Weights of a small transformer language model: 12 heads of 32 (3 for keys and values), rotary positions.
MLP neurons of a small language model. Each row is named by its layer, matrix (gate and up: input weights) and neuron, and shows model dimensions 0-127. Each number is 128 + 24 x the weight over its row's rms, rounded and kept within 0 to 255. A neuron's up and down rows have the sign that makes its largest values positive.
After each neuron's rows, "fires on" lists the tokens most often at its 100 highest values on Wikipedia text that the model never trained on.

L10.gate354 [105 156 147  83 124 117 161 156 115 102 103 136 117 117 103  89 154 130  94  78 114 110 118 114 143 131 121 141  83  64 151 111 155 117 139 150 123 109  97 136 125 108 122  95 106 108 137  82 160 134  93 134 130 124 127 105 137 161 134 155 100 140 156 131 112 137 110 100 137 118 146 146 142 158 160  57 153 143 162 120  94 118 118  90 133  94 139 127 155 105 121 150 125 168 113 130 159 111 159 180 161 115 190 109 110 180 122 164 117 138 126 126 124  92  81 158 170 104 159 125  98 119  95  92 132 128 161 124]
L10.up354 [129 102 130 101  94 125 116 127 164 124 119 126 117 107 115 134 133 102  89 113 107 140 135 126  81 140 113  89 147 173 144  98 160 109 126 100 103  94 117 121 113  94 102  69  85 134 136 178 138 126 129 172 128 124 108  78 106 146 164 153 128 109 112 174 113 122 137 130 142 122 117  99 131 128 107 117 128 143 143 106 159 137 129  94 116 127 129 133 162 135 162 126 152 118 133 179  86 124 146 136  95 148 100 101 166 151 135 113 125 160  96 148 168  71 196 126 169 131  94  97  97 146 108 138 157 103 111 127]
fires on: " |", "\n", " \""

L11.gate657 [131 169 146 131 120 172 119 172 169 140 104 142 165  94  83 116 138 117 157 139 134 157 118 114 127 120 131 119 149 178 113 127 112 101 131 151 154 140 130 134 134 109 157 109 133 111 196 115 122 173 108 124 127 117 161 133 125 119 108 112 111 161 106  93 115  92  82 116 149 110 153 134 153 121 140 149 124 133 123 100 169 156 159 140 134 116 138  95 143 106 152 101 151 113 124 128 150 206  94 104 145 155 123 107  85 120 120 139  86 134 116 119 151  82 155  96 126 125 102 125 142 138  99 131 129 126 135 176]
L11.up657 [122 101 141 167 166 134 113 144 130 131 102 115 133 123  92 133 109 114 150  96  86 112 119 110 133 137 125 138 113 134 106 191 164 128 106 116 136 116 129 133  92 150 115  90 158 110 110 135 126 115 140 111 101 166 125 128 127 110 144 132 148 122 119 152 125 109 133  90 160 106 124 169 147  58 119 130 146  94 105 100 156 150 159 122 142 121 125 123 152 140 123 151 134 163 133 101  77 152 130 111 119 127  84 152 175 108  82 184  84 180 198 174 161 154 111  94 112 113 115 103 110 142 117 153  97 124 158 106]
fires on: " dis", " c", " Dis", " S", " ", " Sa"

L7.gate581 [161 118 129 160 143 104 125 115 131 163 132 126 119  81 128 112 102 150 110 140 127  82 109 155 132  61 122 108 143 105 128  98 116 140  73 141 103 131  97 135 117 128  78 122 138 106 119 127 116 130 134 149 101 136 112 118 114 110 131 101 159 136 110 178 161 158 157 134 103 100 120  92  86 142 135  99 152 138 119 156 134 157 168 113 163 124 105 159 124 112 132 153 135 157 138 154 100 128 116 134 116 125 126 119 177 117  87 112 132  92 129 110 114 109 130 162 119 104  76 149 132 128 147 149 109 112  75  92]
L7.up581 [126 112 171 154 165 163 126 132 152 127 147 145 110 114 123 164 123 122 153  65 184 120 108  93 138 153 178 130 102 156  96 150  90  90 142 102 144 142  88 135 101 128 129 116 117  86 126 124 109 154  99 112 150 197  94 108 145 155 139 148 166 112 132 103 139 149 171 163 129 172  78 159 134 127  92 135 124 119 102 165 108  92 161 148 136 160  81  98 107 176 125  93 115 142 108 162 129 161 132 125  98 118 124 129 132 151  98 181  84 123 175 111  72 135 155 106  79 138 121 113 124 108 112 147 122 152 140 134]
fires on: "9", "1", "0", "er", "2"

L10.gate27 [141 131 167  99 144 160 127 127 122 100 117 118 131 138 124  98 106 164 124 113 100 121 111 173 161 139 162 131  92 119 133 113 155 129 138 151 113 116 135  86 150  84 138 118 152 164  78 131 118 100 183 166 143 161 128 165 116 146 173 129 163 130 107 162 115 149 164 166 153 123 109 151 134 114 101 116 145 122 157  69 181 142 143 101  97 117 138  71 145 132 126 105 126 116  97 124 135  91 130 105 124 179 115 119 137 117 167 108 135 153 159 146 154 127 128  94 137 141 126 130 116 106 145 133 143 100 154 134]
L10.up27 [123 107 118 138 147  82  99 163 102  94 115 131 134 141 126 140  99 167  89  68  96 121 151 144 112 111 151 153 114 126 118 139 104 156  91 125 117 127 127 105 101 119 123 109 112 140 166 119 132 122 183 115  97 120 160 137 100 126 120 184 113 137 110 137 126  92 113 145 149 133 116 112 111 146 112 101 108 132 124 158 121 106 124 119 135 144 123 102 169 132 148 113 156 120 126 177 150 183 138 129 144 163 181 103 115 129 113 121 121 136 113 114 135 112  92 192 139 124 145 117 122 129 117 176 132 168 141 124]
fires on: " to", " would", " should", " will", " had"

L2.gate693 [125 142 116 129 107 121 137 118 132  77 100  97  97 102 119 145 120 153 117 115 109 111 124 159 136  71 170 112  91 133 156  87 137 123 136 138 123 147 145 178 141 141 165 141 108 143 157  92 137 117 140  84 126  98 109 105 159 171 116 140 134 101 131 120 147  97 141 126 133 154 148 121 131 104 133 109 132 128 155 130 119 108 120 106 146 126 132 168  98  80 109 169 142 132 120 138 155 140 118  95  86 147 101 139 114 123 170 157  83 175 179 119 118 133 127 119 137 169 114 115 153 111 119 116  82 123  98 117]
L2.up693 [125 127 150 151 113 145 101 127 145 101 115 124  87 104 135 119 155 122  77 110 125 114 149 167 143 166 126 104 132 106 129 163 100 110 119 112 110 141 138 131 151 145  98 201 101 141 110 151 138  91 102 114  99 108  95 124 133 139 145 118 130 163  98 115  95 133 100 149  93 149  73 131 118 178 121 188 135 141 172 140 133 136 120 130  99 150 154 151 128 111 146  80 120 112 152 145 102 148 154 113 147 155 102 133 140 154 158 139  93 131 102 137 140 121 137 115 156 108 174 126 124 163 160 143 143 128 156 139]
fires on: " |", ":"

L8.gate577 [ 81 134 151 131 157 134 145 109 165 126 125 140 133 108 104 175 122 107 146 150 105 109 126 141 132 172 120  83 145 145 123 109 163 130 137 102 147 115 190 132 131 142 125 105  94 144 138 115 166 146  84 101 116  70 109 116  77 153 126 113 106 137 116 110 152 150 134 128 137 138 131 139 112 134 173 106  97 143  82 127 119  97 128 139 140 118 143  99 104  75 134 131 160  71  83 113 118 121 129 167 115 169 110 121  85 136 127 115 122 149 159 155 178 113  94 146 139 109 151  90 152 119  88 139 115 133 120 131]
L8.up577 [115 134 145 140 118 152 126 140 112  94 128 151 190 118 121 144 100 110 131 140 153 147  85 141 120 154  88 128 126 136 118 121 239 146 132 119 131 156 122 109 170 145  99 138 105 130 126 110 114 124 117  89 132 120  98 154 131 143 139 108 143 121 127 151 110 117 104 122  95 150  96 146 147 112 147 143 106 158 113 119 159 152  91 110 163  97 116 108  88  94 108 160 144 105 179 132 124 157 129 169 139 158 140 118 131 105  63 166 122 118 121 164 159  71 142 139 126  67 113  88  88 160  96 138 124 108 160 143]
fires on: " S", " Sa", " Re", " dis", " A", "ov"

L7.gate460 [115 120 108 148 115 103  39 133 107 104 140 126 127 146 109  96 130 156  98 168 162 158 150 106 109 171  90 103 121  95 119 143 134 100 138 111 127 136 186 131  89 146 153  88  90 119 146 164 111 145 137 152 153 111 136 114 131 149 159 104 132 130 112 133 132 160 132 126 117 140 155 120 146  91 143 119 156 158 168 150 101 146 107  98 170 138 160 121 113 114 117 110 115 147 140 101 116 105 133  99 100 124 179 110 138 120 128 123 102 116 103 160  74  94 127 180 150 166 116 130 148 152 155  96 151  65  96  89]
L7.up460 [110 137 119 115 102 115 133 109 108 117 122 158 138 147 111 132 134 142 149 105 136 172 121 133 147 110  91  97 146 113 152 140 116 144 116  96 104 164 144 130 112 151 110 131 132 122 151 102 131 125 171 129 114 122 168 120 102 131 141 161 104 157  83 129 114 159 130 120 117 122 131 112 101  97 119 140 102  90 160 111  88 125 136  89 155 120 147 137  99 116 125 127 131 148 102 150 113  89 139 133 121 111 140 127 140  79 106  84 119  93 163 131  94 159  97 123 140 150 144 138 142 154 144  96 161  97 156 107]
fires on: ";", ":", ",", "\n", "s"

L6.gate193 [130  97 135  97 134 129  99 174 133 136 118 113 157 128  65 102 132 136 107 132  87 101 121  84 142 138 129 139 130 141 106 121 100 115 113 154 139 102 198 129 103 144 109 117  74 128 120 123 171 106 128 145  99 162 112 143 152 148 170 144 105 158 150 163 102 131 182 132 128 130 167 115 106 153 125 110 110 112 121 149 169 134 132 126 124 122 132 146  97 151 100  98 117 131 142 124 114 162 129 152 105 146 133 137 133 139 105 104 137 128 152 173 114 123  44  89 123 137 133  97 171 139 105 137 162 104 122 126]
L6.up193 [127 146 152  98  97 119 124 119 137 100  88 111 148 171 156 137 128 156 178 145 145 123 128  81 103 168 155 155 149 124 140 143 131 140 118 131 139 144 116 123  85 145 140 102 115 100 116 114 137  84 131 156 142 111 103 144 147 113 129 104 121 125 111 163  87 126  92 137 129 111 178 109 109 166 108  83 123 153 116 143 186 146 137 100  80 123 128 142  62 133 152 144 106 132 153 119 113 133  92 161 117 142 115 121 136 136 153 137 150  86 116 122 137 114 102 105  97  99 156 119 190 133 126  89 142 181 131 169]
fires on: "s", "2", ")", "-"

L6.gate245 [140 134 126 100 139 137 105 136 147 108 138 156 149 105  79 137 131  99 107 115 140 150 126 145 108 132 174 165  92 127 138 130 144 121 110 116 107 177 134 126 102 140  91 153 127 156 135 132 159 149  92 122 151 114 153 125 168 157 131 111 101 102 148  92 141 112 126 146 113 142 123 151  95 129 139 105 163 153 125 124 110 128 152 134 129 139 137 147 131 149  89 186 123 157 113  89 135  90 130 140 135 145 136 120 141  90 189 138 102 159 181 115  71 112 101  99 156 141 142  98 154 134 144 107  83 132 163 137]
L6.up245 [130 125 149 155 118 120  92 103 156 110 157 164 150 107  96 152 134 115 164 121 100 120 129 141 134 116 142 131 147  87 134 114 211 134 128 144  66  82 139 139 117 135 162 162  79 160  97 125 168 136 157 160 134 119  98 162 172 136  99 147 110 127 150 126 137 159 115 170 137 119 131 132 125 142  90 141 116 126 106 137 106 127 109 123 159 129 106 163 147  61 106  72 124 162 129 137  98 120 127 155 128 165 129 140 147 146 171 112 148 106 116 153 144 133 172 134 163 116 119 101 129 126 138  83 152 130 159 114]
fires on: ":", " |", "x"

L7.gate486 [116 158 104 133 145 110 139 140 132 139 138 156 118 190  95 129 114 156 119 144 137 106 168 114 110 133 142 119 136 141 104 136 123 131 129 144  93  99 131 148 144 103 113  91  70 142 125 102 120 141 157 153 170 158 127 115 103 179 130 121 148 147  89  80 146 166 132  97 159 120  94 115 134 134 144 128 139 126 137 104 122 141 127 112 122 138 146 113 115 112 146 119  91 117 166  98 105 145 136 151 105 154 111 111 113 107 139 134  86 106 110 126 102 112 149 128  80 117  86 155 113 140 111 142 164 104  94 136]
L7.up486 [110 162 155 121 101 115 102 170 101 122 151 136 105 157 136 169 131 154  88 204  94 163 179 133  99 135 152 125 123 117 136 147 142 161 136  98 142 127 110 107 170 164 134 135  78 144 139 131 135 141 164 115 163 102 103 117 122 134 143 148 117 151 102 133  96  98  87 139 162 134 159 125 110 112 101 130 160  97 119 108 122 127 116 137 121 125 126 154 151 104 129 131 108 120 131 141 171 120  89 129 118 124 122 159 105 115 118 111  87 130 134 116  95 145 143 135  90 131 129 146 128 107 169 143 144 106 128 151]
fires on: " by", ":", " |"

L7.gate687 [129 121 139 130 121 129 167 159 131 144 160 124 118 130 156 120  91 105 102 111 133 109 114 149 186 146 114 143 131 127 130 137 128 137 143 139 153 149 129 109 144 120 110  62 127  74 104 103 115  80 174 111 132 102 124 116 106 170 125  71 126 157  95 147 155 160 120 148 127 117 101 150 120 133 115 118 147 121 132 147 107 151 122 157 136 111 158 116 107 122 128 135 146 164 122 199 156 152 115 125 111 123  88 168 112 135 122 119  89 128 161 171 131 127 160 134  97 117 128 146 111 137 137 134 135 133 132 149]
L7.up687 [102 103  91 108 118 135 135 166 153 156 159  88 120 138 114 103 125 103  87 181 174 107 142 101 126 176 181 143 148 123 109 108 108 134 100 133 126 101 121  84 125 108 100  97 141 105 126 108 111 116 125 118 134 107  94 120 126 121 126 145 160 127 126 148 150 150 160 157 106 153 107 120 106 134 119 105 144 137 105 159  96 174 106 114 113 139 108 166 148 133 165 147 128 137 118 176 143 179 113  88 142 107 130 164 112 123 114 128 125 118 151 151 101 126 144 107 119  84  97 148 127 120 123 116 117 155 164 115]
fires on: "2", "1", "hi", "9"

L9.gate504 [125 117 134 123 125 104 105 136 113 131 100 134 104 137 135 107 111 128 103 150 135 142 134 133 155 110 147 133  91 155 113 161 142 147 139 183 126  80 195  96 127 114 163 148 111 130 140 139 149 126 115 106 130 131 168 128 153  99 113 102 110 133 151 118 131 146 146 173 175 136 106 105 147 136  98 149 124 132 114  98 128 128 108  42 117 132 149 116 133 154  97 120  81 106 122 100 154 153 162 136  99 175 173 129 183 108 149 120 112 128 129 119  42 139 106 145 127 188 138 117 144 110 115 119 160 107 194 146]
L9.up504 [149 103 118 133 130 139 146  99 111 122 126 134 127 138 145 148 126 149 100  97 157 113 147 165 136 151 140 138  96 138 137 124 155 136  92  93 137 125 148  87 110 169 109  89 134 135 125 146 139 103 152 142 154 136 132  96 155 160 135  88 129 125  93 110 151  59 153 123  88 176 143 150 118 148 126 163 122 150 119 107 125 131 137 127 184 145  84 151 145 102 139 107 183 144 114 165 182 111 181 116 145  93 131 145 111 150 161 126 139 123 119 118 141 129 138 151 109 163 125 146 130 113 116 156 132 102 114 124]
fires on: " to", " re", " could"

L9.gate290 [104 152 130 120 156 158 128  90 145 133 115  88 138  86  97 142 135 132 165 125 156 105 115 129 137 148  94 121 169  97 139 108 105 104 106 128 106 137 165 129 116 145 151  81 128 135 161 121 112 136  99 144 144 125 104 123  85 119 115 157 137 128 171 121 126  83  87 101 112 134 107 106 105 154 168  66 142 116 128 153 131 101 158  94 116 113 128 119 148 137 165 144 112 137 177 114 143 106 166 133 108 152 130 137 159 134 124 128 115 131 160 134 157 139 147 154  92 160 169  94 133 114 111 137  91 102 133 172]
L9.up290 [159 114 139 117 122 133  92 103  95 144  89 116 173 112 116 156 117 144 144 150 175 109 152 130 115 114 176 143 139 137  96 143 125 118 155  96 124 146 127 147 111 121 105  97 102 108 103  99 138 141 104 115 105 124 113 121 138  78 105 112 113 136 142 124 126 119 105 143 129 148  99 107 148 126 161 123 119 139  82 148 111 122 139 120 132 134 101 106 101 111 103 151  79 112 132 158 126 137 160 144 123 157 140 174 113 169  97 136 108 118 139 114 126 134 176 132 145 165 153 145 132 123 144 140 130 103 165 115]
fires on: " A", " S", " Ba", "a", "le"

L10.gate331 [126 144 100  76 168 140 109 135 154 121 138 144 145 120 104 125 147  82 116 159 130 154 124 111 114 147 141  96 110 121 219 131 133 139 138 136 147 112 131 138 106 158  99 143 151 137 165  78 118 139 106 122 143 118  99 128 143 116 144 112 103 139 157 134 130 103 175 103 129 147 110 135 122 124 138 134 105  85 113 174  87 105 115 117 120 127 126 111 173 107 171 125 105 128 134 155 148 105  88 139  95 145  98 170 145 108 124 139 140 137  84 117 113 125 150 109  79 126 149 188 190 108  98 112 170 153 117 104]
L10.up331 [142 108 114 121 158 139  98  83  92 112 160 147 136 112 152 133 164 125 109 165  89 101 125  75 123 127 152 116 122  87 150 114 124 128 128 127 118 147 158 112 145 124 120 138 163  95 146 133 158 152  98 116 136 135 104 143 116  99 124  90 100 172 125 115 110 149 127 129 140 180  74  93 109 156 139 212 134 117 143 147 141 115 120 121 124 127 123 143 131 106 172 114 136 139 135 125 135 124 146 133 123 108 135 164 165  98 114 135 149 167 146 115 170 154 162 152 130 102 173 143 136 114 102 124 127 162  87 111]
fires on: " an", " most", "1", " located", "2"

L9.gate309 [135 115 108 151 177  79 133 131 115 153 103 146  79 121 126 137 129 104 126 140 106 132 134 104 159 128  95 169 148 100 148 145 120 157 159 121 112 131 166 140 126 127 100 156 103 169 106 137  98 108 159 126 107 116 151 136 150 119 125 167 133 140 102 148 150  85 185 143 131  84  86 148 122 124 148 144 141 102 137 132 126 162 174 111 119  91  82 134 130  99 133 116 103 100 154  87 149 144 132 121 117 157 104 139 148 104 126 134 160 125 130 109  72 106 124 137 138 121  71 157 100 106 150 137 106 110 157  98]
L9.up309 [147  76  94 135 104 137 111 149 112 149 128 194  90 125  80 167 136 144 128 104 106  96 153 116 109 136 170 111 106 106 180 124 118 117 110 127 157 146 130 101  95 134 120 177 122  78 141 133 123 137 152 160 149 143 125 129 118 139 146 113 135 106 155 126 136 141 129 125 111 137 107 129  89 106 158 118 139 124 124 166 133 112 125 145 141 136 115 130 103 133 105 127 154 158 168 137 126  75 146 154 105 128 120 110 118 114 126 131 104 153 128 121 123 130 115 126 108 104  98 109 122 135 169 114 109 124 110 126]
fires on: "1", "0", " ", "8", "9", "ir"

L2.gate593 [147 104 153 129 131  92 119 132  65  96 134 140 140 107 127 117 118 102 155 145  78 120 127 133 147 135  83 109 151 114 117 145 105 120 149 133 131 140 154 110 161  84 140 117 151 147  60 123 127 119 149 145 114 105 138 117 147  89  91 123 133 113 145 138 163 150 142 148 130 134 155 131 128  92 170 130 106 113 111 134 127 151  87  97 119 175 131 144 116 105 110 146  76  74 140 144 127 102 111 111 127 102 112 128 121 146 105 130 168 163 145 107 116 132  92 146 136 104 133 157 132 152 123 128  68 129 132 133]
L2.up593 [103 131 137  96 172  99 165  77 112 115 134 149 127 140 140 112 103 110 116 137 127 150 142 162 180 107  90 146 127 106 143 108 117  99 155 110 176 158 126  85 128 122 183 106 131 107 126  87 135 104 132 143 127 122 110 130 170 146 106 131 140 124 104 134 127 155 117 131 111 120 164 137 146 114 147 118 127 128 202 132 145 191 115  85 120 126 125 122 106 128 124 181 127  90 117 146 128 114 102 119 146 114 173 100 124 163 111  75 194 113 139 141 128 145 125 137 110  93 114  89 118 130 100 141  82 153 126  81]
fires on: "th", "st", "nd", " Gold", "rd", "w"

L2.gate356 [116 137  93 158 112 118 108 165 119 196  94 140 143 109 130 104 123 105 162 120 118 122 100 129 140 105 140 130 151 137  94  94 123 131 119 147 146 124 163 158 109 101 149 172 156 118 168 149 138 154 108 152 134 127 111 153 125 123 108 136 111 163 137 118 107  99 113 125  75 120 162 142 119 125  97 137 140 162 116 114 135 134 115 145  72 105 115 104 111 126 103 151 118 149 121 139 109 148 151 138  89 131 187 134 162  83 146  83 109 179 162 171 108 112  96  81 145 106  98 139 143 115 105 123 102 134 124 117]
L2.up356 [132 118 111  89 152 122 132  95 134 144 121 130 150 154 165 101 101 128 139 137 154 133 103 111  95 147  86 128 148  88 122 149  90  82 119  94 209 120 123 162 141 165 152 140 111 156 145 144 104 151 111 157 118 133  99 168 126 127 138 136 100 123  96 112 135  98 135 118 122 147 157 152 133 111  94 145 114 147 165 137 185 139 135 138 131 123 112  92 101 168 119 137  79  96 151 120  90 134 163  94 134  80 110 101 132  86 162 111  95 134 129 149 124 161 171  93 157 132 150 133 139  77  58  99 131 136 101 145]
fires on: "s", "-", "^{", ".", "pa", "c"

L11.gate650 [121 146 150 183 155  97  66 124  80 108 154 102  89 154 113 114 106 150 134 133 142 110 118 148 146 167 130 155 108 150 125 139 131 155  93 126 108  86 136 132 115 119 129 100 122  97 132 131 123 125  99  96 134 109 132 148 188 104  90 137 125 152 110 105 130  96 139  74 104 114 157 128 104 123 152 147 116 157 160  88 139  97  89  97 108 130 121 138 103 121 126 114  93 132 152  90 149 173 156 109 130 135 143 120 170 134 129 157 136 133 109 140 129 129 116 171  88 126 129 139 118 104 103 148 144  83 134 107]
L11.up650 [119 117 149  89 128  80  86 133 125 128 157 127 108 123 138 168 129 133 147 108 103 144 104  93 146 112  78 116 154 144 146 114 159  90 112 129 140 106 133 139  77 126 134 132  96  89 178 146 113  82 145 148 171 131 110  89 130  97  98 186 171 108 115 108 178 151 109 122 112 129 168 171 154 128 123 119 128 154 110 132 114  68 106 166 125 114 128 118  95 108 154 104 137 121 115 125 171 170 132 136 138 133 115 115 126 155 107 170 113 125 100 133 125 171 140 122 151  96  88 168 129 152 118 157 136  86 129 112]
fires on: " un", " ex", " Re", " a", " re", "un"

L2.gate492 [151 130 114 101 133 107  89 114 133 139 124 170 145 120 145  88  92 135 132 103 104  90 100 109  70 127 189 133 108 142 135 162 179 123 154 120 104  98 132  59 108 131 102 100 134 101 104 150 134 123 168 133 140 107 109 133 114  76 150 142 146 139 157 112 113 107 118 166 120 135 132 117  62 106 134 117 137 144 122 117 142 151 148 121 167 147 157 132 118 100 133 167 143 135 143  87 129 119 136  94 103 141 167  93 126 102  82 131 141 134 142 102 100 122 127 140 101 110 105 142 157 153 154 127  91 114 113  97]
L2.up492 [161 121 121 132 151 112 171 132 147  94 169 175 141 136 160 107 127 128 107 139 114 129 157 119 133 154  99 150 146 116 130 129 133  68 129 130 129 119 140 152 124 114 148  99 157 110  95  89  84 178 123 109 111 136 147 154 144 119 120 145 170 100 135 120 115 145  95 127 104 133 118  71 111 128 159 115 122 150 113 146 139 156  95 125 147 115 107 131  89 168  68 166 136 120 179 127 127  96 123 123 156 105 121 139 111 135 156 130 146 106 115 165 144 125 143 152 151  67 116 117  92 150 147 149 113 119 134 122]
fires on: " two", "th", " those", "ing", "st"

L9.gate488 [ 99 144  79  91 123 114 133 115 131 145 124 141 142 113 158 106 161 115 137 107 180 130  93  82  95 137 121 112 107 129 170 169 181 148 134 141 152 124 133 193 130 129 111  99 118 137 125 128 127 122 104 140 108  90 121 110 117 107 161 163 134 140 172 117 156 134 136 137 156 112 179  95 129 135 135 143 124 110 123 131 133 170 128 127 114 116 120  93 165 150 116 103 112 139  90 145 127 118  71 110 159 151 142 160 160 141 127 140 152 154  83  93 118 113 107 124 116  99 143 142 133 154 125 129  75 135 174  72]
L9.up488 [154 119 124 134 164 153 153 123 130  92  93 127 120 108 158  70 127 116 115 107 102 160 161  92  69 159  71 130 112 101 113 126 129 122 103 108 162 157 115 118 143 118 129 132 119 112 127 117 146 113 101 118 139 161 203 166 147 120 114 141 119 169 148 134 112 166 138  93 176 100  83 137 115 148 124 122 114 119 124 115  76  94 143  82  97 136 106 118 146 131 121 151 131 161 147 117 148 133 115  93 140 136 120 173 130 118 106 140 100 124 107 128 109 138 154 136 117 115 104 175 149 155 100 113 143  96 118 113]
fires on: "1", "0", "-", "2", " "

L10.gate98 [116  80 158 105 117  81 143 124 167 115 104 136 138 153 133 106 128  94 165 138 159 145 159 148  94 158 167 133 123 143 107 102 162 134 147 170 116 106 179 150 114 134 146 116 130 128 124  73  99  89 124 113 125  89 105 136  97 130 105 131 130  84 109 123 169 111 127 110  91 114 142 110  93 146 101 140 129  87 119 124  93  97 151 128 184 130 122 112 142 113 158 131 123 128 104 127  75 144 113 166 115 141 123 142 159  98 135 113  87 117 167  89 142  96 133 157 106 118 136  94 142 103 150 150 122 102 118 117]
L10.up98 [122 138  83  97 140 177 110 154 127  97 108 126 142 119  85 119 116 130 123  94 114  93 128 117 117  70 121 128 177 137 131 128  67 125 114 169 162 159  96 113 107 135 109  81 142 150 167 141 133 154 172 104 130 139 138 152 148 118 126 100 149 102 124  98 120 130 177 164  97 119 138  97 145 123 112 161 133 113 138 115 125 144 111 157 140 137 116  96 157 126 126 172 113 120 103 163 137 167 142  87 120 131 138 141 124  70 120 102 108 100 161 117 107 138 110 132 104 147 155 118 124  93 193  86 170 119 113 171]
fires on: "born", ":", "-", " |", "|", ","

L9.gate396 [141 151 141  87 126 125  96 138 151 132 133 130 106 138 140 187 118 126 152 115 151 125 142  93  95  86 104 153 118 105 125 133 104 178 150 127  87 157 183 131 101 148 132 161 146 102 107  99 144  90 107 130 122 103 153 123 107 118 130 129 162 144  91  93 115 147 159 124 129  85 103  97 122 159 155 131 142 151 119 130  90 150 150 143  75 124  61 100 145 129 112  73 162 132 127 172  60 138  98 105 102 167 147 126 135 144 170 150 139 133 135 116 155 122 160 142 144 174 135 108 144 148 101 122 166 107 124 153]
L9.up396 [129 171 107 138 139 103 107 155 114 155 161  88  65 136  92 198 101 113 114 123 132 129 146 130  85 122 130 109 144 121 108 157 134 141 143 124 108 130 125 134 134 136 164 131 118 123 127 164 141  67 125 115 123 124 142 156 129 106 170 157 114  92 162  98 179 163 105 173 118 128 124  95 133 116 109 136 125  89 138 107  91 129 134 150  98 121 117 114 149 111  93 122 135  88 147 143 100 102 151 105 105 182  97 128 107 123 182 139 126  79 163 158 125 127 150 161 161 116  98 135  82 121 138 104 122 109 154 129]
fires on: "or", " De", " La", " Co", "La", " I"

L6.gate652 [113 143 144 151 137 163 127 133  80 112 150 142 122 118 142 136 118 159 142 133 130 116 147 173 116 129 168 123 151  79 119 100 126 132 114 154 121 144 119 126 174 144 133  75 109 133  89 129  86 141 181 117 151 125 171 126 125  89 169  84 121  97 100 130 113 132  98 119 119 142 144 147 150  85 121 102 107 118 145 154 120 115 165 166 112  88 128 132 175 124 116 115 176 149 148 133 164 102 132 105 163  96 140 138 132 114 130 148 100 138 138 111 112  93 154  52 130 131 169 202 102  99 137 114 127 134 146 172]
L6.up652 [133 146  95 116  97 132 149 100 100 152 110 120 108  82 101 117 157 107 128 135 114 115 129 116 103 125 134 124 123 116 153  94  94 174 142 186 124 150 132 116  85 148 111 152 123 111 123  95 107  98 140 150  97 123  77 106  91 127 141 102 166 152 121 179 152 112 119 128 147 187 107 120 109 123 144 118 123 129  93 192 194 116 144 109 142 175 130 102 161 123 146 178 110 140 126 135 130 114 129 121 135 144 108 125 106 124 113  88 125 143 134  91 116 142 120 125 116 125  74 151 148 101 121 124 160 122 123 147]
fires on: "2", "1", "8", "9", "7", "0"

L7.gate313 [155 124 115 140 137 122 139 123  95 153 130 163 106 198 121 132 110 129 147  87  89 200 157  91 107 119 123 139  90 118  95 148 152 135 145 143 101 120 138 134  92 110 106 110 137 123 114 121 115 133 126  68 130 121 135 126 103 131 137 106 141 115 130 121 163 132  93 106  95 120 121 124 108 169 159 115 140 151 123 171 117 122 107 115 136 152 124 129 121 101 113 104 154 168 188 126 107 105 134 128 102 111 178 126  99 120 114 151 110 128 142 162 100 100 151 170 117  83 120 112 137 128 127 130 117  93 102 121]
L7.up313 [145 145 134 105 120 133 144 110 144 129 155 127 112 140 134 117  96 126 119 116 125 123 138  91 127 121 181 126 131 155 112 148 115 144 132 123 123 170 162 113 129  97 117 117 115 133 147  94 129 150 125 108 131 100 147 139 112 129 168 125 125 166 115 118  85 121 107 115 128 121 127  66 163 135 133 144 141 134 152 157  86 152 103 108 124  99 115  98 141 103  89 151 149 145 121 150  88 197 120 114 161 122 126 116 106 127  87 131 120 140 159 103  79 163 131 125 124 125 137 135  81 137 169 123 134 136 183 132]
fires on: " |", ":", "i", "cu", "ra", ","

L2.gate592 [147 136 150 115 135 152 164 109 139 175  79 144 134  93 145 133 103  99 111 127 144 143 117 140  82 134  94 192 142 107 127 155 108 122 177 124 113 152 103 108 121 115 108 130 127 121 123 159 117 164  95  93 131 123 134  81 132 158 130 148 118 151 150 166  93 156 116 132 151 140 148 159 130 148 127 125 138 175 120 137 129 132 128 155 101 155 151 131 134 155 143 111 122 140 146 159 139 136 110  90 107 122 151 167  97 138  96 115 118 128 126 119 116 121 124 121 122 156 111 129 133  98 145 108  95 130  89 131]
L2.up592 [124 125  63 122 128 135 139 132 124 139 110 167 146 169 125 143 140 123 115 141 117 142  93 174 114 106 122 160 150 117 179 146 106  84 103 118 136 122 147 166 124 131 126 163 137 116 171 160 166 129 135 149 124 112 109 119 126 144 131 121  93 104 130 166 128 117 109 157 133 150 110 120 140 126 128 120 142 101 130  92 145 113 116 150  85 134 127 172 111 173 109 103  97  85 123 103 145 103 109 146  75 116 114 124 148 138  78 201 123 147 145 118 142 150 138 118 114 127  66 153 170 175 114 118 138 103 137 113]
fires on: "s", "Reception", " Awards", "ches"